From a checkpoint of a small transformer trained on Wikipedia.
Size: 3 heads of 32 (1 for keys and values), vocabulary 2048.
MLP neurons of a small language model. Each row is named by its layer, matrix (gate and up: input weights) and neuron, and shows model dimensions 0-191. Each number is 128 + 32 x the weight over its row's rms, rounded and kept within 0 to 255. Numbers have three digits each. A neuron's up and down rows have the sign that makes its largest values positive.
A block is one neuron, or neurons of one layer that tend to fire together. Before each block is what it responds to, as a language model described it from the Wikipedia text at the highest values.

Unit abbreviation ft
L4.gate11:115178103128145143115107096144133137195147082173110174122114146144163093175110101043185125159157150092109141181077084076152177156078115103144152138167146148145105160083094176191123129180125109121150111193133139134110166132183143102153130147150107112118136124137137112136110103179164136074087171121101076136199135098139129149208108157150107093138148175111135139060173166158152147107123182166073151194122124180106151120119080160164178216148087107132193151132108175130169142170133115172149120136148132109106175138108094132150111101155076120108143136164142144196131141144130136117
L4.up11:145176132075138134130127162108182112214161105163105139095113168141167190152117122083226117167155159100087113166077094097103150170098132112101131123141152161115116117133120189224165123169118096133148105179080174156184158089153169144158160122135163148105179094168130110119122118181131089140069119133097154131204105146115171179161141144144093140132132158133158125069142174120175132083122160166062121152107117155096142175093094159131160199148067086136184171121146169132137141157108162131134139111159167102088134134126116175187127105152100131134124138146090135154114117088132124106
L4.gate214:098117108204088155157124087214084108180156120134090123089078157092131096099041130138180141188160110134141103143126137151150187112139117138147084116129189177153135163124072191159114072150114044047138184159138132128137146129147134127171140134137125091120151133111191100127164150193122111144101133147060085139172097129125125128100137118130111110137138181124114151098097156162115090116143126116110096177185132178180139144123134131111206157149095103151108151100142111144121086171080133160109130136063170093199163161099111171151122094161137148102132149124120150129088155134114097077
L4.up214:107191137154122136150125146222137115150162133146094135126104139110125138135140103137180147159095102126118059146106140162094153094150120191039143123119172117096091112150095167143155087133112073117164216171141126170115132070194140134132200113100175129105141231141179116118156109108110107137119133116090143134178119096127141125073105095117112104146167196160126174120090124134095085105147099144105130143131129133184085154091103136114185152163057122186109129108122106147115084171107121135101136164068176101168139135092066136112148117160116205199147145100128162114120125129152108123
L4.gate242:081181102183096078122133151225132074136147133170142139139121162159140139129124113146189070131143132141139148131116136138096135097133116154112143137153137118127124116129176191075090079150106148085106170118110126093123160089135135180139162071116085050102061145131077132075103110189172100141184172151144145137098142133086124131129080142137069146130106135130105146119125136128177135134103157123147136098151133100050116146119112072140086121154106094190136049135094110117158096102092115145134093193131118125131124147108061200105087109099191217149137082149136143093106135124090068158
L4.up242:116177203165157146130072123127063116174032120125150104090174102122097143120133207095101130112133102137122153164130148156168177189110105094134169121059096180097102162105117129137151185083087162162074197146081134139149134100082131148120156165118104093064161164145150181129157118100160125112106106138085116136187140147164114079092140144119133153127119142120104107147107119079136098104133139112050116096159122114142112137103175150122149163091079154134117161039155115166172102114154130149133107176061118157122136122099140117096148090140120125169090139193129084127063106157168115099
L4.gate246:127149185180100151114159094151095152191144136178160188139126153139120083161148125104173094156115182136075133166105093094149153161161071159134125118159174151129146132158144144067124092160097127098165098123177111094117137104120107127127143166105125086099087149154110102092145157111193139149141184155137107125150140136118085171149143155096106098126145152095112098103121118121139160128105184128115135182180126198100117143107096103162188147171079178170146146116091086164187153125103147170139112107012108123159151109109075108104039202115159189151135136171140154125134174142105077120
L4.up246:158108118102180080177123108125143110181101088181087188095149135154118106064148105134101123141151200090121130135046151170094145105091118123100157125090069085191137142144141146116187167135137192109176090124150182124158143101144129141142144112143144176146112116073091118149105109134123156192172104095115125125156087189137119152119150195134129118153139105138128134119081122102076177163129059112138119123176131079134208189136156127140153163169108075140118045164126159171141175177161123093117138106129093117149091115127160133078139144067183162124103134150122173129102134161131172160
L4.gate247:163095110208104137150131111172109180154101139144105153169068132142118101119097149125093067115147161122115127148125053138159151071120141105128111160182185104134143139136137163169106120171157165123117125137119100074118144085149190076144153097217096106159083094050102074088158107195121126167165158104103086138083187087117115126086113197144096129142158131146075108126142136170193107106141137122112138142148115112154087135144082184102162159188060079110192101173106112148142109168106088115113131137116129102189138160116101126137135117161113131122107124136116151192137120120174147068
L4.up247:162051132129107178147150108129156209125093145120078143098041137139113085124142153133086069126135123115151104133080059156153142105148123091090154121149158112135117158155160108126146131197157123102122156146129105106140141051125162151121134131205114109171097117069114115068151123166159104188169093093110120134124186103136116122099143150136091117106138112137088128131092110175199149088140186092130162155113100105130083166148083169093131113167085131095155124174143141141163094121112061079104111151081159060166118181168111103146167088151107125154143134143142175175204137112147163080
L4.gate477:153142076146131162108151086144108139141052145134110125185110103114158042157128142139149133151094140146146130156090097097172155112218141098106096124157161106138107112119107150150145111135169113135168176132079077123119206104181121065147132116173086104105085200123136205066130110162169128125117151120116146141160097094082082097097078105165094148123142158129098178069157218184138108125167105133141122155103127157115168170126083145117134194127089086163164190147141119098127148163120126122200129139132114147224119123094123118116121126132143152113138110125112177129127123111166076167
L4.up477:115130142053139177152095128129158129191140091115154142098117120097178118120139135107077139148182117135113114069156169119109080126112130143121117096160063114153122136207118074100113122137136109091144154138087081125183048122124129179092125132150167119132173158114080101130081145060147144172118135152086111091121067174112186110221128124130131053091140147153160144129109087115107142169158136103161149100143125112121182157088092099137158069111134142155093184131166187089120105105172126099123110199164155167106093114109072146136157101100186136152074103139190146154100111133117088102
L4.gate547:134129096141155168195107105171136107197140090132092147119095089121111128168092155159118148103137128137146126142180130124108146110122152175151108161200125124062172114064146215112108056121139079081115127124159145158111168098182129126103120067195079127150102132069066115091107106124134189109160178128142102181131155143074168204073139168119149137134074147158130118121172160133153111110141122066136161171147147123168121172179129107112199181115148150131141159151100131113121088161155135124106126191093106108160140183101117141147121164100108107137107163106157149194159107120111122187
L4.up547:126123148101093148106146078095044161121141044054101149146104149130135105125117127077105111131146038128122122157129101151136172143117129118135118123146129107128047124145126119160173089145091122102106158151135166116145116167133168086132057119145136147118160157140193097108158123130184087116082098124082084150121081098070073126182145125139131057160117181116138160082150140148177145162121118180120123169102143172148168104141102170202119137157132114127165213108127151079139176105044152121160133086101087096122144126153175094090143123141138112116131128181075117157197118099130122101
L4.gate552:115132109090099154150119085143093086159134104117108146100097147120135119160051206089145111158102083131106115190107095129144137056174127103125081116150113096092113119110178179130112125115173050148175136203138119194146108108177155075133151162123094161176157106104112133084153135158122154110088115128149076117096100139142101130112090197136124094131176142149126090146118129168169144108110134163156089117178112113115210122142076154054126185111138066174199156175101150169156091156091115125131096114114133100193138169129165160131127126102119105095159175133097137089152102103178093105
L4.up552:100115110192203172110146145117173103152089053109121153151111181106127120113162153069133075076066123134155177097109088111120145130120090117107178131130111118159056097150147131166127120136184157098112093109095133149145139155177099158143144133134067198155112115113136108146139141099156139143121135122094175102105120122112049089113141105113067050116088168148102122072125132176139118150133178111099187145129163126159080181071062084087113164125061104126106116141126155114125090124080101148163148061106105073142130153116119064144117135139132183094093134153117131152094141153141177078

Clause-subject pronouns
L9.gate161:097139116113165176148083115151160087080140141143166116166077141149137148138116092105226135140057140104048174103153123089122074081128159126108165138136122156190190131148151154130082108115167150115162117164098125130095140118154131151083090140101127144151133082137108117108118155138130138081197139119163066063075143111168107124105140100078166142116106154061134160101122171195126149146124098135136131084136160104117160097184099056157164086136191088162204118132105081072094093137069106119130109153118114171143187149138138207085092139129082147123119151101124119130155138116130122115
L9.up161:133054129110106170089069140186109175129142138105160095172152116091097128182100174123102133147097175105163109112123162116141133076153138126143085108126185153141098176123100128142195148123164158113127154151139181098163154135176094101109076099165109178116107113087166114163159136107135104134130142095044084097125115182153051156141088145143115106159154200150132154084081108159172120112098131174157122119137109136153110105121097111137103114154063169077158122090105137129092171069086088124146167131137106089129189077154100166147120120145145113089145135170113046093128085128091054087
L9.gate345:086087121141136108181164085097143102130181089154116116167092177174153140093107163126161081135139071165115160152065153154106207081137132150134146130095140148164203118140103154176095164087127142106070113156072067108126090176163088097157125155182116124087097045127100127118121140147149151118119132103126102099089107123171101107142167102110122153133137103049098093158111104174161103112151116091144128123192140211160157148147085145147118118176170133175126145136117116083181147130142101143144070144163154179124182136129079066103114150148102130130104110145109195128167190153138143119
L9.up345:119040147108167153108095154109180114097116149100120072167091131094139174096082162131137114130160113155119157112122128094116109113123081106114119054128104151107122148112012099136129131117071160139102121065097078131134148132148141059119115121084117154146097110116079174097084110107071111187135128147118173127128131173093140161194075151147057113192092156129127097178143126172118111182166136149112129060122100141132092121165099103139129099178168144084160134102114051114070142127108052126128161167094113124116114111155170140180184107151101097120121105118110157133122174156168143150
L9.gate393:083118144190167115160117151110070105131164107160113130136131153147097166166077086148160150152102116168117117120102140099159132142079056148117147121131130126116178118134142149182088165116123196125099190113122122063150112176136117092150121103073042114120146091137112125100103118201162079127139184172119129143087184118128203097129102132112129112151096065148098178119175107126086214104128131151155135101156111093143142080161088129154100117123133184112132114116134127117116166177126143080116158151125110087116101162102083106163056154104102123116182105165063047197159149150116107121
L9.up393:103110156136157097188204126140043093168121100140151070189115135138049153179095089179127153127109085132137034065122140154074142139082163115150127155121144162168172174148127088143109160123173166120093113086139110151113095127140115110136111094158128122112133112130143097106099128148154110075127104149096106183121146159109136053135114124174124167149094137088095199137128114128109195099152149135207120063155108185155108163189120161152104099148109131135076131142114118100133119191141120127149133119114098119106170161092114137087059153126142147124144082149149071158150081073149149156
L9.gate457:079127199110123092136085129159082151145099141095132154092128124173098172153112132120169094134096175164084121105127117123137123122176124128112106130191112103135129127132102062183135154133100169085096143126161115102096114116137130046138138097126073099097118089128085165078102140169105139074202129139140129157092107192199158136164112143093097127184065157104140129128074134090132129201142176081142187103184083169167110146165133098160102096112198099158110140161111111133131130146132117116124144135127109066188179135065129177139040124157128179164160120094120086132157145156136136150
L9.up457:122149125116084108146091087103153149163131165112159090134099168069148123076118167153157132167106127120061151163056190103154110048142157111100174134095097159152137181116111169076159109135157122092111157106057102151144152171087130110083114095171180111116153115093159081127135199111158149175122137093090087151136091132110157089154120120146102164081139177151135141123094124163119156084090062109170106090131105128079125107161146131135145198154080149162142142117141096098123124097127096144189094143149158102098122111158074055112173170176148090075119148113165176114147185142173144125
L9.gate520:144092101111114161186151076103129130147148156169112158121042133133126118152104099078163059101141123106082136128071096075194124072174133139109105177178165166103168116121112125141111163136148148120125135118103128100136087113122101076119143125092158123156087132116120097118065139118113165152124141201085120126105129178186140101187093100108138167107157144051115104097154181166170132137129093153135186209163124112068129164157088104102140175144160088126151159194064070179142140151097145138179119110183103113166186119147109168139136154170135115074110156106148119121106140167115126097
L9.up520:140136143119163116131063110136150097120113079096131170129111147105119062097154151141106122135091133071093156137172126072116074168079114125088094088119108174098171110087075158166118073121130052098089087090158066158138078118138115137127114094110114072124109149095095152089137149115152124178118204120096200123112101149157117117166132164104090210123136115096094069123116099183101143102100141121165089156180102095149160149147120165129130073187152170125131100102156074118122094119138078152152156138189164154167078131088106094114164119122164115081109150155117110104132123202185164134
L9.gate548:095036185161114087084131117137075168132142104146127102182159152164153165152157141152127079172128077153100105155087107120140186118073112141099100205150088108140135171100061108101115117085143124135066127114141092060110136146194121090098120111146166069104105116137135162102111123148164154129191127135159112064123104115113163100167085142116115099181127136091059141182165128190154132148152205099084091074156105129097165156136124131138108177135165145162103136115097130120157075112168150101142109183071155142122160109117086145081124142118131141125191122184119141139152128129139168168
L9.up548:138093117146091084181116125096093107210133072145120152146103180146166176132113091189145114163139106164088168135155149157113166115187133127074193157119105115103151123104077102118105130121126140130087172137113107142139104171077100093133102144146135132108083124095141161161087155132103083137107148094028103107079047103139102124143175104117125164189162163124135137181093145160092096105102138090100136119124062122144101126139118133104071141165184159123089178076106155094188129162157134113144152215070127100174148131153100103144089182107115114149099145104113167140160057120107116114
L9.gate626:100099186117159217147139128149167169142141067115115154168100140187120150184129123114141149139127106160140120094120137137174117125147163155130095141168132144156137101112101170110118134114171068088084144198160065168104094127189140121078134145066145120155131124159139153092083119126130143158156155136150121123067116081133183112127078124063134077108134250122125118111119174129117147136088083103170090102117109152194131099149128139146127101089154100088109143116059109154095145104150140140163116073102148080124228146134119147067114174157142130049162116154094130140147162136124135118
L9.up626:143100117161140127150103137091117129085196121100159198172165095140101189087140126130171166104071162114101140119118132092085137173126116127083028148111115155135146159079095173098131108068117154153110096197122109090088118154098173107168200173107116133188130092117110107102168071151155126066197100148156146071112141158131088114189112132109131076160163173112077120154150162153140156133105160181108147150130106128153079112120065129132130152090170142116100117103167051145133135099155158112147156138121065122105110163142144120136168082133126151157163126106124105140145076171147185092
L9.gate678:134078183155084115153168141166119136134095114135143123169182156148083192143118137158103140156096080197154080073072055149117097086097131102141127179159117139149180142088083112170118139140218126127117142115125102111116129114149137106081098113136107128141093112112170120074081115177183094118158135096151138176144141154123175087127160158114137143137075181131064117132156205147125206109169187088134159150133116164153121106144073164128120138148183131118109075127081078169127083118174145086130098129112100053175163144136115113151115127110107106149158170172153170130107159155152136082
L9.up678:130051093122133116104060129111159170139118146121102161138149190138164111127098150100157127072068160086132148078169164109147111177166128128114097102121090165152094084137098155120136189125046089136116144138079114193116158162108140148118114116169103143148144180115137092082122174097129123117123097110087156127137157189146079098130074110146077059134167149143128178109183070124129150153151112110154106100070107113168102138154151100165124136177113190146140181115118103080066130101127200141162119143108076136136161101132180054121133106160091146085162128090108088113105158200127142162

Range connectors after numbers
L8.gate22:109148134127104112114151099155082124148104161190131142130097178145104127143123143107109140105119063132119107152118129159109135060164066136133112153140113162137191108138092156124109111152136096124138133143118059147115156094164190114128142168147110076051106112134118096080148076182121167113124176101096082113076166095118120077086157085131208197097154111095126108125147123172178054123089169117129081090165115133168064155187152153120155125144139123111111100128084117118076131160145108116104105116163122144178096138006090162095148115115087148094155129117062075152106100146168150115
L8.up22:146139141131112102121133067126111112156167187186149129113120157081083158089108126101120118100138092153163081113136094160099136107147081137137117133134087190156179116162078154071146128105114119104147160068120081169136132122112163112142122141150146111087135147149126118107137087184116123150117112127105073188053183105104125084126174088140175200118089096129152139169121111118147101176126151156116093134098114121171117118161203156107159079137134138109093131114084215116074118176170122107060136121158131184117090109092066167100180072173143103111142112114084057151069125092166139176

Units after numbers
L9.gate0:118131117151144127123097009103116163098188137104132096151128155128157068180131191113109149175104116128126130136125115087180146165075125205152130110126136147093101132142097093150092076148149125090146109144158079120138126134149180080129044138143143159108142164174137140136085129155150145087089166150151082128101174111096137168121122130123198113132156104086100160103102103121101101138092136104170123125203157101154189108182155109126157116166187160121103149152130146145145169160116104211107182130092134092139143102074105096129114217117106180138167077138144121152091164129176130173
L9.up0:114119110093149174164136084126108092111135063138129127118114194108140116143182100115146105131122119167202136081156096117191141156125157125062168124134142125090142133151095129148073152117185129089133148073102152141159123219136129153129108147131162097156132209102132114123058137156147113150086148140095161160089146088124119150146084169104164145113203179070128184133117088126071084108090134122150132100146137148160142112131147123103114098133159163134055142141134093161134057170179128175128173123175141045118146148126142138126088203077183140152144117097083183134119099158158098095
L9.gate75:124158165199156141117121115121081187130099112184110101188065073157117042171107157182108156138162111170128156115070117120135171132161132144104102148126113139145176141090113174099113126116117131075118127126143089135135135118129090107132124161123122180078089111091123065106069112217177153107127097133196123124087128162141121089108117166181148142143154134152110125126172126158143108101133135143132126155137118183146139103183071131074147172163122129118120119137074149099142171127181046166078178094117162169124094088086121185103044127165131117080173131098147144150084161133139103142
L9.up75:120179132182092098108137105150087143134090108203112098155091127157130051163149171152096121108130062168135153148090166117131182140164080127093090147125172107114178116113133129065127123154113108098142057171162041138108130123100111096115166110170129165049105143067140095126099082147152127114129114156157144099092131153154093099089174163157139144141140094164095146135129122145108105076083126128129087081136119121133139139174064131095137133174097118122122088148137163102105192155182057146077190085104143161128076114081147146091057146161087091120141140127104145096071101124131088141
L9.gate246:165142132170173167125108160171117171165099061127119112203085116119171070155113124139145182203123080140092120135102084124150181089115159147075107131149166127160125115096134160071118131150129066079148160163107097114100148198131170128146085161144103074079140169134140142116075147123140133121147111111098080110074112144167131100111096141116149136124126139088136107112145125144135105141139072146098119141159084169148159096173111117079204169143104131147113149111120115146105155153117169175124167110156134108168086162081101135172098139216119143088106138103130107227066199126178108151
L9.up246:161155153118127102077106098164150180115120136134113103141029133104111062108123191165052148082214159140195185103132146129144130089172105120134159091132089141111151063143140170122162117132078125160108155055053121142062135130116148139125114120094172123112166123153124093089180143132084122177170137083093144162115134183138134138062137124146106095113163116093149120144172121138153120078120111116138098136125079163102167115125149128137133173111119165155162116098120124156211160120152169122192104094179084144126074102090096127135117100140130110114130105149070120110140142078170057139
L9.gate384:134137107137099150127126112186133163115139113185141097083062128166196124190130118127146102139134140105120136125134145128150135095145075119119113151161157150117102191117189158103103140137116113131121134118125164119114116070127164101125108045130145076111056145099131130129172108210119118065155142155143133107065141081173083149088116167129167140074143126072114149151143132167140077149117150141114102159143100096093152127142077115063082144155079191202155135123133121176130075146140155179126158081107148179209193100035135163109071128133131133128159142113137120084169140104079129101
L9.up384:133165131158072117125140098181117144140159121154108098083072162133142103143158182145163086100116087110064170085125110121136191054146139135128154142141157141161138175073133150100121137115133160115140109105132140135162117128095157081137155119088170091151110088147158147128172085160136146123176060123129120124109144094195102113091150147206166163097141163093115095167181111179183199098115204146104131159162080137103136119112085095093096168169143118161140118109045087116151123156191102153137156123100125143152103066044152174159088126137116082143148145123151136072140131109092133077
L9.gate449:178146110149137112104136082150132171164093119187159124054121078140100102134137168134099128142123140061058129117085058118128225106122100146162116164114136134111109118119120108116110121156104117142130075143143102126147137100144139086084104119141061050044133079143129150110152068194115156108160177127120110096082117121215157158143138128142082182152133117096152127152145183140110124096145143082117125139158063146105102127176147086095153138144106126127150187167124137143087146160164065161150097185162160153137087093051066153136083121137131139161157145141113143130101151122062119134
L9.up449:116167115138163149126151178088146097151102186087064154092098111090080126100100165105128132074100117156132135194090093116135065098163121114186158143130122132153117150095087110108143126136090121153133189120134149086128156073156152150187112088118193132171122117109195124064165047154088114098185120141182173156179078155103098167106153104110088140137090102159052138116183160169163153143123161150154111080141124087101097104118064153126179142166160127158152171126157149162120162120071133140105182165157118126151133103112177118102162147153130129171090142132122186131133111133150097072
L9.gate518:126151116160111170137106090167111138132140112185116118168075129186104147126144112106135159154097181142085149148142109135125132095184102147126126140150104130115156173141059135195152065138151118146145101138161144139129137114134165072113157184126132106132117085070114071112113109152166143103098157092125136120063127087191128130112101143173103154139098143095121071079122104166177163124155115138068089119133154161189116174167109121073131170200091133115123147096078159142087188164169080138072119182156148084148141130061112173184038139140139189170128110115086155144078148133119124074
L9.up518:102157124204105166149111057154156165132132130149086139184090110139077132140116091148126174144117185177094147152096125133111122150165095109124158180132097127095141156090043153206162077103115123121149109144153178150172220050090176130129180140121114132116104118095088121109115114133180158090074116084099143179071124105144157132133152169155087146174112185152094084132135144140114152105110093082094090097146133134100121145117084102114120181161114148123132172091127196128127146154178075148094178196130131104159081128118154129178104137123110130174137139152126138104071106080136096120
L9.gate631:142142136159100112124129105130079126122163128172125168082112119111113079158034113124126145113138100099105180190101099129171170061169202153110142190130140111130113134119067124140107099165104095110186174138099117091109084113153161078092107119127098135103094111108101158104109112184149171110127134191189081117152099132125103143089058151172137143123100132094103140091172109154128094171187057114084157132160096142150113130190130130073144183160123088149135123106121145132096144142053136150117107140137166124138192097052116136135102166148039103106144094138105125126077136098117113072
L9.up631:139196122146127097143131089095106064123185156131085159128094153074112090170063143150132190121183115115112168167161160133153135058162202132104180135097121082091161112129053106107135125065085119076158163117105111096133086095079158083086141110129119133121170130137074129139071165181159136142094120201156088137102104128078105129089069156129134173123113119115116149128170083119111078173170061126109134163122068156135084103167133129079111171158116128166104103111118148135152093152122188121134146100133180081084139129122159129119129157133072072095127123133121146094110156125156110085
L9.gate735:095137156183143110118151065113044112158137144152155141133102091188071124139110125121158112102054108147108149130069080152112148085151080122128108184118144152211117106144141109157086070150160171110156072165117167118124132128186121097109128134146147117075123112104137097077163082195205179103115136162167157142077092103161081068067086126153138101121111153154098140111080150110191095054157140112136139099155140152116102136126138098131158160174143068121142128138144175144101104162164128117119096154093145112159156179071134144092137152104095147125136126112092135061098117066137100108
L9.up735:113127059141109129127118085118122120119136145109170071145130128107102126141128148191135086054078130094099155131160124151051103073124177129130175174093101122131133105122106133136127071180066103119145101133171138124178106129127131165088124124121129129061153172110169105132157103134107229139178112080167137138085152101117126126100095130169162073145128141117078140125162135127121146094119061124084139104159177147130153098150102088153100197163100135156167102128125075187111141059149163136122150125159148124154167113152112148100138108143155146162188166011139178153119099132119059166

Clause subject before verb
L8.gate699:125104141124140127193092136112058154120194132150101129096119107184087154101084113122232090141106121139090110137121107101104102161105150134089151109172140145183119131107151124158136125089157124120094123155157059142143157117138124044164141074156162191170135078115127093149093143148194148105154171110154132133156146176181153097175090134136126168154153134073074169108088107120170158177134130150134128053150113138165112160151103104096134156114103084099136120130095093143129122057183098127100114161124086112198134138089119097127125100107108251109138150101159108128111102115173138111
L8.up699:058120083077144128162072125124134129156140142146152085078177133148116149070114162184125109172115158173084162102182080159144109171157098163158123128140099101122132091138110126079112118111094138142138118127122100197152227109127093062126142067130127140128142098127128112077178150091110120144120165071147124158148100103141098127148112137143131111123054177065113111094125113174065152090118133140158144029147089130154087149164096129136150058151116120135119144132136076137153131108140114130137153130082149112142058108122159124113129137141156124050168131106087176091045107139131054096